config = dict(
    positions='learned',
    bias='none',
    schedule='wsd',
)
MLP neurons of a small language model. Each row is named by its layer, matrix (up: input weights) and neuron, and shows model dimensions 64-159. Each number is 200 + 20 x the weight over its row's rms, rounded and kept within 0 to 999.
After each neuron's rows, "fires on" lists the tokens most often at its 100 highest values on Wikipedia text that the model never trained on.

L3.up279,210,218,210,214,171,198,192,180,198,205,218,201,204,171,225,204,208,224,186,152,213,209,188,186,203,187,188,221,202,177,179,214,209,215,218,240,183,185,167,196,183,195,182,187,204,198,231,203,202,201,192,200,179,148,197,199,207,211,161,204,182,190,208,185,166,192,172,227,190,238,209,202,213,193,213,185,210,179,205,216,211,179,187,202,177,184,194,172,254,205,217,180,197,172,213,220
fires on: "'", "==", "\"", ")", "o"

L5.up124,190,203,202,190,203,191,220,199,182,199,200,216,235,216,214,172,197,187,207,201,227,193,207,201,212,222,206,187,232,234,190,206,204,213,172,160,191,206,178,186,200,186,192,189,203,214,187,216,161,218,201,207,235,187,193,242,202,201,156,208,249,176,206,187,227,197,218,147,247,199,180,218,186,232,235,225,174,199,203,229,238,196,168,192,211,186,228,164,210,205,205,211,195,182,181,192
fires on: "y", "w", "c", "ing", "s", "mb"

L5.up889,194,187,183,223,177,196,197,200,189,176,208,192,194,164,214,219,222,219,185,214,205,198,198,185,217,183,207,211,215,218,206,196,203,240,184,150,210,235,194,203,194,171,184,219,218,191,184,194,230,194,205,233,182,220,201,198,219,132,177,185,180,173,192,183,183,177,182,171,218,190,213,207,219,242,209,186,165,207,196,189,194,183,226,196,217,236,220,210,202,185,212,209,234,197,181,188
fires on: "s", "ro", "o", "nd", "re", "x"

L2.up767,218,190,214,236,191,220,206,243,143,195,196,189,216,190,219,229,193,216,211,220,216,201,182,203,184,205,155,197,223,190,167,205,205,187,191,207,190,181,178,186,191,203,223,137,206,194,180,206,179,213,206,234,168,192,207,202,193,200,199,185,230,214,196,170,223,230,227,186,172,195,226,196,197,217,180,194,207,212,214,163,182,218,197,187,192,207,190,163,192,202,158,199,175,169,231,188
fires on: " per", " own", " same", "i", "in", "gi"

L3.up15,164,212,188,177,206,198,177,214,183,210,210,171,193,185,208,198,218,234,219,208,241,203,255,197,180,204,194,180,162,219,206,203,241,205,153,218,206,210,199,175,198,199,227,177,197,180,239,190,209,196,222,211,162,223,229,208,212,202,169,214,236,192,214,187,212,188,215,222,231,215,213,203,213,197,192,180,164,194,181,244,206,207,204,193,184,174,185,230,187,188,209,166,199,158,231,175
fires on: "hi", "ed", "y", "ri", "ent", "der"

L5.up759,192,222,197,205,219,211,200,185,229,208,203,193,185,198,159,200,192,185,197,201,185,240,190,205,202,235,158,220,202,159,209,199,191,195,198,175,195,194,202,193,199,179,164,167,186,211,163,190,226,195,216,188,184,191,180,184,235,205,204,180,217,182,225,195,212,205,222,212,201,174,228,182,195,200,198,203,205,168,198,186,181,193,193,200,189,192,182,226,191,215,210,214,216,182,187,189
fires on: " of", "–", "it", "st", " st", "va"

L5.up225,229,202,179,183,176,199,218,225,218,194,218,154,178,219,167,179,205,174,221,213,177,200,205,203,190,193,212,240,215,175,213,202,211,201,208,215,215,206,191,197,180,196,190,229,220,202,207,195,191,220,182,191,217,168,221,197,207,207,184,206,203,189,202,184,191,194,194,206,154,197,173,218,223,206,198,213,224,185,157,183,180,239,212,225,177,231,192,214,208,221,167,209,180,201,191,177
fires on: "e", "us", "ea", "a", "ia", "o"

L3.up782,196,201,212,202,209,202,220,193,220,242,215,230,183,180,176,181,204,234,185,165,198,223,173,220,199,179,211,193,168,171,224,198,233,181,196,259,201,180,171,211,214,221,167,189,191,192,184,221,200,206,207,200,185,206,183,206,216,186,199,214,219,180,200,189,185,221,212,209,225,188,206,212,172,221,185,196,191,175,199,202,209,222,175,184,136,220,195,225,178,215,207,218,210,197,184,215
fires on: "-", " of", "s", " ", " in"

L5.up511,174,211,219,200,184,191,172,217,241,171,251,208,201,186,184,200,192,210,204,240,211,203,200,164,181,170,200,219,191,194,188,177,191,217,170,205,224,215,183,202,160,168,210,199,171,193,171,181,185,202,184,221,203,214,184,198,212,196,203,184,231,155,209,200,204,202,156,210,194,212,195,200,183,186,225,211,212,191,215,196,197,210,178,191,213,169,222,227,170,207,189,183,182,171,218,212
fires on: "s", "th", "on", "ra"

L5.up813,221,166,200,207,188,173,200,146,242,188,186,161,177,186,158,188,189,233,190,223,208,193,219,202,198,209,201,249,203,211,217,208,193,179,201,213,202,184,191,169,203,237,159,168,178,222,228,230,225,211,194,199,196,195,181,224,214,180,188,180,198,210,199,172,223,205,185,218,239,212,176,237,210,202,247,208,193,163,211,222,221,160,215,184,183,199,210,220,201,184,202,173,177,216,203,199
fires on: "n", "ce", "e", "g"

L5.up558,182,186,189,215,196,181,186,195,178,228,216,222,232,192,162,211,204,171,192,216,147,230,204,171,192,183,186,197,205,186,218,205,175,162,215,245,172,189,206,218,181,231,200,206,219,191,206,194,200,210,197,194,182,213,210,194,198,216,235,212,197,228,206,193,200,210,191,200,218,228,209,190,177,218,173,240,181,200,218,203,192,208,181,201,178,213,218,203,178,198,211,156,235,230,223,179
fires on: "al", "d", " ", "ical", "tic"

L5.up654,185,241,168,200,204,232,222,214,205,189,220,183,197,198,196,207,180,198,201,216,205,214,215,206,221,196,187,185,164,199,160,207,172,164,184,186,191,200,178,184,170,139,232,217,215,190,197,186,205,212,194,179,195,182,189,221,207,162,215,236,198,222,211,213,203,191,199,178,203,214,175,233,193,226,192,218,212,178,202,203,204,194,213,212,170,166,228,195,196,235,209,232,183,187,171,234
fires on: "s", "g", "d", "-", "cu"

L3.up671,193,172,191,189,202,209,233,202,202,217,179,197,205,190,211,206,214,176,231,189,179,197,167,211,180,207,215,241,195,208,190,240,178,210,183,166,206,196,198,237,221,207,194,159,194,214,180,221,193,224,211,186,210,203,167,190,188,215,183,218,221,188,205,199,176,208,232,195,205,220,205,224,228,139,219,240,215,184,186,206,173,191,187,156,193,171,200,225,180,197,187,234,228,236,211,256
fires on: "ot", "t", "o", "st", "ten", "m"

L5.up116,215,162,214,185,214,161,201,157,176,207,177,218,203,212,211,198,206,180,207,196,189,224,185,194,225,214,211,206,174,194,195,192,191,229,221,211,199,195,203,160,211,189,221,214,228,216,169,203,222,178,223,214,215,176,171,197,188,203,222,208,210,173,226,177,194,206,209,197,214,210,206,203,192,189,203,187,170,222,208,193,179,186,173,206,204,176,209,190,207,172,184,195,198,184,222,201
fires on: "d", " la", "ence", "th", "ct"

L3.up492,183,231,212,176,247,172,174,190,214,229,210,204,222,188,187,216,199,208,230,207,197,216,197,208,192,184,180,236,197,221,194,192,205,183,188,216,192,190,217,179,202,173,221,183,251,160,206,217,195,200,214,161,198,199,201,198,195,235,189,209,193,192,192,221,190,167,175,202,207,152,203,204,251,184,203,212,221,223,227,215,163,163,229,198,208,180,170,212,193,186,200,185,188,196,189,243
fires on: "am", "ha", "ar", "ur", "a"

L3.up264,219,223,173,187,189,215,225,166,173,216,184,171,196,212,205,203,177,133,177,193,217,190,219,211,227,232,173,205,245,217,189,194,190,236,212,207,218,203,167,240,241,207,163,200,212,207,192,157,206,217,213,179,213,191,183,179,205,170,213,186,235,204,183,191,216,215,194,197,207,207,238,203,183,194,226,190,193,180,197,211,212,206,203,194,199,221,179,192,192,188,193,209,178,203,196,214
fires on: "ch", "p", "ce", "m", "ap", " medal"

L5.up641,196,207,208,202,215,207,200,181,235,242,251,213,209,178,219,226,185,206,213,193,207,226,176,204,243,208,204,226,170,238,199,199,211,158,198,203,194,217,187,190,203,204,185,213,217,189,204,204,208,224,186,194,175,217,179,185,201,145,190,200,167,215,173,184,211,179,196,190,223,165,218,200,191,213,206,198,197,169,196,208,184,211,177,195,215,200,229,247,194,230,236,195,223,201,179,187
fires on: "s", "ro", " ", " p", "red"

L3.up737,210,184,210,190,194,181,225,188,181,217,194,182,183,189,219,164,207,195,205,191,195,231,220,244,189,199,182,211,181,177,204,185,198,177,193,208,170,202,152,200,193,205,190,171,204,222,209,201,210,192,215,237,221,203,243,195,219,219,231,159,211,230,199,179,234,200,228,198,199,230,182,197,198,226,178,182,227,162,188,202,221,161,208,217,189,201,191,199,181,193,240,244,202,168,195,179
fires on: "al", "in", "hi", "et", "hen"

L3.up968,171,204,209,180,211,187,219,192,163,211,176,170,183,212,194,170,198,188,218,167,187,176,205,204,219,210,224,215,213,207,173,207,196,168,170,214,219,162,202,227,190,223,183,192,171,171,188,218,219,223,212,172,224,213,244,165,188,185,200,248,220,161,240,163,217,166,208,190,211,231,234,195,209,176,193,162,216,211,211,199,199,227,181,197,175,220,176,185,193,213,168,213,223,187,193,208
fires on: "=", ":", " as", "hi"

L5.up49,169,213,247,181,208,207,199,214,220,214,229,227,184,196,199,207,184,179,203,197,210,227,226,200,169,194,187,205,211,186,196,208,183,229,199,175,204,221,194,187,175,241,254,171,195,167,181,210,212,209,199,226,190,209,208,202,172,213,216,177,218,165,179,236,170,214,177,220,205,184,151,229,174,190,208,196,205,199,170,194,184,210,192,186,202,202,202,199,180,189,209,171,212,209,184,218
fires on: "on", "an", " the", " Da", "s", "na"

L3.up271,186,209,193,199,199,248,203,183,175,190,203,195,189,174,208,211,183,177,229,179,225,233,211,182,216,175,175,208,192,210,203,193,175,238,221,144,216,166,218,200,160,166,199,182,185,167,218,210,170,200,194,220,178,187,168,228,165,220,223,226,195,201,186,176,211,213,213,181,218,228,214,186,210,181,174,218,168,214,213,208,211,188,193,193,204,175,157,250,174,181,160,210,223,189,221,184
fires on: "il", "ic", "it", "er", "ub"

L5.up766,225,210,204,213,214,226,195,201,201,195,214,206,209,222,219,159,199,221,187,240,228,190,207,212,169,175,182,180,176,213,213,252,187,202,171,219,188,227,197,215,195,219,234,189,185,187,236,165,221,216,158,195,239,158,206,203,216,211,191,172,210,174,230,193,212,208,211,177,167,208,169,206,220,200,185,207,192,191,185,226,187,206,160,199,180,175,199,200,184,212,214,170,157,199,212,234
fires on: "e", "ta", "o", "re", "er", "et"

L3.up490,175,178,215,203,163,177,226,184,208,230,214,174,211,178,232,229,228,178,199,228,221,208,149,207,209,188,212,192,200,204,226,186,193,186,242,231,184,214,154,216,216,204,207,202,209,212,205,188,190,177,170,222,206,188,204,226,187,179,178,204,223,202,198,204,193,203,234,206,215,175,189,171,217,222,238,211,187,177,158,199,176,224,189,203,176,197,204,175,236,201,192,208,235,231,194,226
fires on: "-"

L5.up789,205,182,187,221,187,181,229,159,199,183,240,248,233,196,175,206,233,211,167,210,197,222,184,193,202,190,225,211,153,174,191,210,189,215,221,183,190,193,178,239,216,168,203,208,208,202,210,197,170,230,191,245,170,198,232,197,196,199,235,233,196,192,210,241,207,175,185,170,213,208,191,186,204,227,175,208,186,197,234,187,192,188,179,247,225,197,217,207,206,183,184,184,211,189,232,206
fires on: " ", "al", "ce", "l", "st"

L2.up244,201,181,181,226,228,218,199,179,220,265,216,186,210,231,216,209,189,208,225,211,242,187,227,229,167,203,204,206,250,223,215,186,200,229,175,203,174,188,207,192,249,209,182,240,186,201,199,201,179,236,191,223,214,224,170,188,217,193,212,222,190,172,196,220,196,189,196,208,183,189,189,193,166,189,221,186,231,226,187,216,187,190,179,183,210,172,208,210,154,187,144,218,183,213,211,165
fires on: " place", " on", " score", "ce", "g"

L5.up207,188,192,245,178,237,224,218,228,233,214,196,186,205,203,213,171,177,212,202,182,177,208,218,183,190,196,190,176,213,172,217,237,191,199,176,177,161,174,178,215,202,149,181,204,217,205,220,203,203,181,173,213,198,165,189,217,202,214,195,211,196,199,169,183,212,191,188,174,208,205,187,185,216,176,212,201,195,192,196,226,198,216,201,208,183,201,228,191,202,199,228,172,196,185,218,228
fires on: "p", "b", "s", "c", "ga", "el"

L3.up412,182,189,203,194,188,211,207,211,214,187,202,165,213,175,182,210,216,157,221,185,143,206,235,185,193,208,177,202,195,219,211,232,200,197,211,203,201,169,212,197,192,174,176,218,187,199,219,213,181,221,196,246,223,191,209,194,193,171,219,197,159,200,184,186,185,204,204,211,206,205,236,164,226,167,210,194,200,198,189,231,197,183,165,220,190,152,221,191,162,197,185,184,206,174,175,195
fires on: "und", "lu", "fer", "ce", "re", "g"

L5.up160,216,218,208,170,243,206,246,188,236,209,216,207,202,194,181,208,200,210,232,186,202,226,188,207,196,198,213,218,216,166,204,228,207,187,196,194,201,164,196,173,194,190,222,200,221,196,201,193,222,200,198,207,224,185,196,209,196,252,183,223,171,201,213,198,200,165,195,193,186,197,206,192,212,214,223,208,196,194,238,220,190,213,194,191,190,211,191,220,205,200,203,223,187,180,200,206
fires on: "im", "g", "mp", "ch", "c", "s"

L5.up405,196,184,205,196,185,190,188,171,201,168,211,228,204,230,241,179,228,225,173,147,203,200,206,188,218,217,188,196,218,201,179,206,219,229,194,207,190,203,198,184,193,190,175,193,185,183,219,219,212,146,185,213,208,187,200,219,222,161,165,225,207,218,200,174,184,190,161,158,211,194,181,232,197,217,201,225,204,218,197,213,212,208,229,205,215,202,172,179,236,216,138,216,191,201,199,214
fires on: "s", "n", "c", "ut", "mar", "put"

L3.up307,204,178,189,171,231,198,208,188,183,220,217,222,167,214,181,194,232,214,213,179,177,234,191,180,217,226,188,199,173,220,221,169,201,218,184,197,202,213,181,193,191,194,200,251,198,184,232,201,247,191,222,211,170,215,207,192,196,213,202,208,176,175,218,184,216,207,190,208,206,223,215,225,211,224,186,165,190,177,227,216,199,173,159,217,219,224,195,196,166,220,188,195,207,192,224,166
fires on: "ed", "ri", "ig", " to", "ct", "d"

L3.up135,217,228,188,202,219,221,206,194,205,199,207,212,179,187,182,210,189,189,180,202,194,233,217,191,223,135,217,206,237,187,183,173,217,184,200,185,219,186,205,229,225,240,181,158,189,189,217,195,226,166,210,213,210,245,158,206,168,206,202,167,229,147,201,175,189,187,218,183,222,183,226,239,188,205,189,201,198,160,198,187,182,179,221,203,187,207,191,199,178,213,214,168,232,192,207,205
fires on: "on", "n", "j", "row", "na", "ri"

L2.up839,167,245,204,211,179,198,194,228,213,225,223,199,183,204,172,193,211,187,219,193,210,207,198,242,219,187,218,219,201,199,228,188,196,235,201,217,202,208,206,167,204,199,191,226,175,216,205,216,144,221,196,218,195,188,217,186,203,149,212,216,212,209,202,167,213,203,203,202,206,213,243,214,226,197,207,174,182,196,231,212,222,177,199,210,184,180,157,178,172,174,156,197,194,208,207,195
fires on: "g", " first", " Total", "ν", "st", "Re"

L2.up12,206,186,201,203,191,192,196,221,184,183,207,228,209,204,226,203,201,206,187,196,219,187,209,206,197,199,240,187,224,219,185,236,212,222,186,222,201,168,200,193,207,229,165,192,229,181,197,194,186,204,212,190,179,202,221,189,201,204,240,210,216,208,192,176,210,190,220,196,192,220,212,212,223,189,171,190,167,201,199,189,202,202,228,143,191,225,217,211,192,189,197,180,178,201,243,200
fires on: "\n", ")", " is", " /", " for", ":"

L3.up913,200,184,199,229,175,178,205,188,168,216,214,179,191,224,161,209,209,161,197,155,191,230,187,203,186,205,198,238,195,179,230,202,209,208,259,185,169,202,177,203,210,235,193,207,187,201,197,198,235,199,192,177,225,213,235,213,190,166,180,201,201,231,213,199,207,215,177,194,220,208,221,214,186,188,196,199,216,242,185,193,203,224,168,228,235,213,209,212,216,206,177,212,227,227,203,212
fires on: "et", "mar", "gue", "gu", "f", "leg"

L3.up174,208,162,207,210,200,213,233,187,187,194,202,226,188,204,216,186,205,144,214,223,185,204,194,208,168,194,220,191,247,191,201,215,203,218,196,195,208,213,179,173,210,205,164,244,225,183,206,205,170,199,171,216,211,212,185,206,183,218,217,218,181,202,190,180,169,184,229,188,207,204,181,195,204,161,186,205,226,209,211,206,226,223,165,218,189,202,190,202,201,198,177,214,195,217,168,219
fires on: " T", " I", " U", "E", "T", "U"

L3.up583,186,217,215,203,189,200,225,212,219,198,216,208,182,211,196,173,156,189,196,185,205,192,192,190,214,227,211,202,211,207,220,187,211,221,211,224,202,235,177,207,185,170,191,193,177,166,232,220,198,197,143,184,177,242,235,192,164,203,189,219,193,204,205,217,214,176,210,185,179,172,200,207,192,221,216,171,174,224,197,210,176,197,192,194,197,214,240,224,226,202,164,186,175,172,193,201
fires on: "'", "t", "port", "ad", "ent"

L5.up253,223,179,175,252,222,269,184,210,214,208,230,172,224,176,179,189,220,202,208,227,190,221,213,217,177,172,199,184,259,174,220,199,171,178,189,206,224,175,169,203,208,246,194,187,191,193,168,190,172,192,214,194,226,179,206,206,196,188,172,208,231,218,214,213,207,197,185,199,191,179,197,208,218,220,202,162,200,205,220,207,196,219,219,162,199,226,237,192,201,178,211,186,176,202,234,191
fires on: "o", " ex", "e"

L3.up164,215,205,205,211,204,181,209,212,221,198,195,206,180,194,175,229,232,192,186,209,183,182,196,181,210,176,202,178,216,195,189,198,221,171,207,240,177,162,217,185,216,172,191,205,195,164,216,199,196,215,199,176,203,203,206,205,170,194,194,231,236,159,207,212,238,194,217,194,191,210,228,197,188,176,206,186,217,221,206,212,229,181,189,155,191,224,182,194,176,209,173,196,229,224,228,228
fires on: ":", " of", "hi", " as", "ic", "\n"

L3.up1013,198,184,235,161,190,222,222,159,202,215,241,180,187,219,211,191,204,198,170,216,208,175,219,218,184,209,204,178,212,186,216,221,222,204,187,230,188,214,177,220,202,216,196,182,177,187,188,210,196,203,191,220,162,217,192,164,236,215,196,155,207,180,198,183,190,232,214,198,197,207,183,178,240,195,194,183,184,194,195,205,210,215,215,198,191,180,176,201,203,205,208,243,203,166,193,204
fires on: "ing", "at", "it", "al", "et"

L5.up512,201,245,221,198,231,173,187,188,225,189,207,224,195,195,223,178,218,199,200,186,180,209,236,259,197,194,190,184,216,207,191,222,220,186,209,205,181,188,186,197,192,183,163,181,189,215,183,196,227,233,226,212,202,230,197,225,216,231,215,216,199,231,173,225,227,177,192,190,232,198,209,187,180,220,230,220,203,202,195,195,232,187,183,214,225,209,190,211,174,203,189,203,190,208,158,246
fires on: "c", "±", "re", "cu", "ru", "ic"

L2.up239,183,182,178,199,197,195,192,184,199,219,192,197,218,198,221,169,198,200,200,200,188,200,221,178,166,188,157,194,196,218,240,223,195,208,208,207,198,208,179,215,232,215,178,180,197,190,208,217,236,188,200,226,172,218,214,193,184,220,207,179,204,209,194,193,202,195,238,172,197,204,182,174,233,200,207,205,169,173,188,230,171,222,207,220,212,174,159,193,230,193,191,210,236,246,201,202
fires on: "-", " Ba", "ha", "/", "ba", " B"

L2.up9,182,207,191,218,187,202,229,207,206,223,211,230,204,216,234,159,233,193,196,208,164,207,219,181,169,196,181,218,174,176,180,200,177,214,187,219,178,181,177,179,218,160,200,191,204,192,229,216,194,193,210,186,217,232,172,192,226,211,191,169,193,190,180,182,208,193,196,193,173,183,190,209,204,195,219,185,190,155,222,170,231,187,210,199,202,216,188,195,179,182,168,212,213,223,190,192
fires on: ":", "-", " Qu", " Mi"

L5.up83,229,192,209,216,227,189,236,207,223,182,244,181,212,164,190,232,197,190,204,210,206,187,233,196,206,205,249,216,191,202,193,226,202,221,200,180,211,202,166,162,221,222,185,196,186,222,202,177,208,233,244,208,210,192,178,214,224,175,205,180,209,160,160,216,176,172,196,234,179,230,196,207,221,193,203,214,191,225,178,254,199,183,228,164,208,188,180,188,189,223,214,194,208,205,218,205
fires on: "s", "al", "l", "or", "n", "ne"

L5.up764,188,167,195,159,182,184,202,202,179,210,244,178,238,219,212,192,190,214,196,189,201,185,220,193,204,178,194,182,204,214,194,207,194,199,178,177,230,209,191,172,219,182,271,197,205,225,213,177,204,202,189,208,200,212,153,210,224,197,194,206,202,212,227,180,210,230,216,195,230,188,199,207,186,191,192,178,184,233,195,196,192,196,247,179,165,233,215,183,232,203,221,235,208,218,212,226
fires on: "ing", "s", "ting"

L5.up48,214,222,211,202,192,212,220,182,203,224,189,219,208,253,171,239,210,241,207,222,213,241,204,218,216,188,193,190,193,225,224,227,200,175,190,196,191,184,197,199,186,169,216,215,219,178,206,209,188,203,163,205,201,171,170,192,200,169,212,187,211,188,203,197,219,213,203,190,247,222,208,190,223,177,174,208,218,204,179,197,180,221,227,233,145,200,229,167,198,214,198,184,153,201,160,198
fires on: "ing", "s", "d"

L2.up293,195,211,188,183,216,216,194,187,198,219,190,232,223,191,215,175,202,204,157,209,171,195,201,205,230,207,223,161,179,196,220,198,179,159,167,217,212,199,180,207,216,190,213,202,224,173,228,184,205,214,209,229,209,176,229,198,234,207,222,200,213,198,214,221,197,217,192,180,207,187,200,182,171,181,200,194,174,226,224,163,183,186,217,210,205,203,186,195,177,180,206,222,240,216,195,218
fires on: "p", "-", "ni", "ction"

L3.up462,219,181,224,210,213,192,210,194,182,224,208,187,216,189,170,205,219,214,178,202,159,175,198,208,171,210,228,205,209,217,203,200,180,215,198,195,250,214,164,210,165,196,190,201,206,210,173,207,213,195,234,205,261,200,210,208,228,187,194,188,231,243,163,204,207,218,215,173,190,170,212,207,201,163,220,198,212,201,207,197,232,207,209,196,161,183,227,222,203,172,215,223,221,194,217,214
fires on: " ex", " /", "ex"

L2.up209,211,228,183,218,230,228,189,209,169,198,181,187,186,197,158,202,182,213,168,201,218,227,207,194,183,222,187,185,244,183,178,174,194,225,206,239,217,210,186,234,207,191,154,177,188,185,212,190,188,181,182,192,189,206,218,223,224,207,187,199,233,208,189,196,218,232,200,208,191,217,168,184,196,180,213,192,196,191,239,245,201,200,212,182,191,195,221,218,201,155,218,225,220,199,205,208
fires on: " de", "ce", "co", "ch", "de"

L3.up783,209,166,190,209,204,201,181,207,204,196,207,184,209,187,165,230,210,203,201,170,247,212,172,222,160,191,185,206,192,233,172,209,210,197,182,224,185,179,190,165,238,178,202,204,214,171,192,157,186,207,228,188,192,183,217,200,217,191,206,227,197,167,197,217,197,178,157,228,199,231,207,220,202,171,176,222,185,193,221,189,161,166,213,165,205,169,149,204,208,206,232,208,176,156,213,197
fires on: "d", "ar", "a", "ma", "–1", "der"

L5.up754,185,197,189,236,232,183,243,198,216,225,206,206,191,182,178,207,205,145,231,166,184,190,202,204,206,181,220,187,198,181,191,224,196,170,198,174,244,164,162,216,219,174,204,206,182,190,187,203,169,147,176,234,213,182,204,199,226,238,175,208,215,200,240,162,221,206,188,201,231,212,203,193,231,190,195,209,217,213,230,210,179,189,255,191,206,187,208,197,175,175,183,227,208,209,184,210
fires on: "er", "st", "ve", "g", "ant", "m"

L3.up248,181,176,228,203,213,206,188,176,228,187,235,243,188,203,188,192,199,204,196,206,213,228,177,171,185,214,231,205,167,188,198,222,227,183,194,257,214,201,206,206,217,204,207,229,165,187,203,174,199,175,200,170,216,144,187,213,208,207,153,207,205,187,216,200,229,180,177,225,208,199,208,206,213,166,204,174,174,208,201,208,159,189,179,202,207,190,184,165,186,228,225,199,180,197,205,186
fires on: "e", " |", " season"

L5.up425,191,185,163,189,199,163,248,177,211,245,216,184,167,204,175,207,179,216,198,192,206,210,198,203,207,203,165,206,184,236,207,236,208,222,191,219,213,226,206,212,226,186,214,227,201,220,229,198,159,218,207,148,199,183,182,225,197,197,189,210,179,168,222,180,203,176,212,189,206,203,193,231,188,201,213,254,211,216,209,194,184,183,214,185,185,201,159,224,209,209,202,187,221,198,199,229
fires on: "′", " qu", " Ru", " su", "ru", " "

L3.up77,207,217,238,211,176,210,196,217,173,209,229,190,173,198,179,210,188,202,229,211,197,208,203,180,191,195,231,224,204,190,213,213,217,211,212,239,202,175,205,191,155,223,212,171,186,212,217,201,182,183,205,168,208,201,199,238,166,166,203,186,207,205,210,204,190,225,199,210,179,217,221,193,238,182,194,170,189,193,203,237,227,211,177,183,197,164,198,168,199,223,210,195,196,219,221,182
fires on: "'", "o", "e", "ak", "ad", "u"

L3.up986,170,225,213,194,199,217,217,178,215,214,211,204,215,165,206,193,168,201,178,213,212,248,157,191,179,228,206,202,210,188,223,191,209,198,181,221,232,194,211,200,214,218,239,194,208,218,223,166,177,200,212,203,198,188,173,187,240,215,192,214,203,176,223,196,183,195,224,184,185,172,203,215,244,245,195,187,207,200,168,212,180,179,196,205,151,162,150,156,221,193,199,207,220,242,211,194
fires on: "-", "re", "ight"

L5.up340,230,199,195,206,240,203,242,195,223,187,221,217,194,188,201,192,206,190,223,230,207,207,181,183,224,217,192,229,182,243,165,210,187,175,215,193,219,190,181,144,197,222,209,193,196,206,253,183,197,170,189,226,200,177,199,218,202,218,201,189,232,180,214,187,183,178,204,166,233,228,150,199,180,198,212,196,175,188,222,181,178,174,215,192,212,227,193,188,192,203,216,200,221,215,209,199
fires on: "a", "e", "s", "z", "n"

L3.up958,193,205,191,187,170,192,188,218,174,208,204,189,183,213,202,195,196,202,188,184,171,203,242,247,219,187,199,186,192,171,226,208,170,221,197,188,204,223,193,197,208,188,198,195,200,196,206,194,196,200,205,206,186,216,166,182,191,188,177,219,179,237,212,185,176,223,264,197,207,208,218,193,187,180,182,216,190,205,202,215,225,225,226,173,188,248,214,203,195,192,161,189,208,206,223,204
fires on: "ed", "ing", "s", " used", "ship"

L3.up349,177,191,216,183,174,208,223,220,209,145,205,190,225,187,199,204,180,196,209,197,198,241,205,232,224,187,206,162,222,212,238,213,217,199,223,213,203,220,212,165,210,185,219,215,181,219,200,180,173,164,175,198,192,208,174,225,192,216,228,203,201,188,197,160,220,244,185,199,246,213,205,205,200,231,175,229,189,216,210,187,201,209,187,226,209,200,204,211,216,190,189,182,187,191,203,224
fires on: " d", "ult", "ad", "ra", "ir", "d"

L2.up195,208,191,166,173,178,208,195,234,192,199,215,240,204,179,149,192,183,168,188,195,198,200,183,188,199,226,196,206,181,213,229,175,209,181,212,160,200,231,206,189,183,213,180,191,202,179,202,224,208,174,211,159,166,216,226,218,191,210,198,214,213,192,195,215,218,185,218,198,206,174,169,209,222,239,224,169,194,203,192,207,195,160,186,179,205,216,204,201,184,215,236,181,219,203,223,186
fires on: "ol", "vel", "leg", "put", "par", "elected"

L2.up486,173,210,225,197,209,175,180,221,171,210,195,191,169,183,216,206,228,215,222,178,212,170,213,189,229,236,191,230,213,181,202,206,190,213,178,188,209,204,181,199,194,193,173,207,193,190,203,181,183,198,205,188,189,187,223,178,222,172,197,180,225,213,194,172,203,195,193,184,177,259,244,184,188,194,243,156,170,172,185,222,206,170,179,207,150,223,198,198,209,219,202,221,167,179,218,196
fires on: "g", "ip"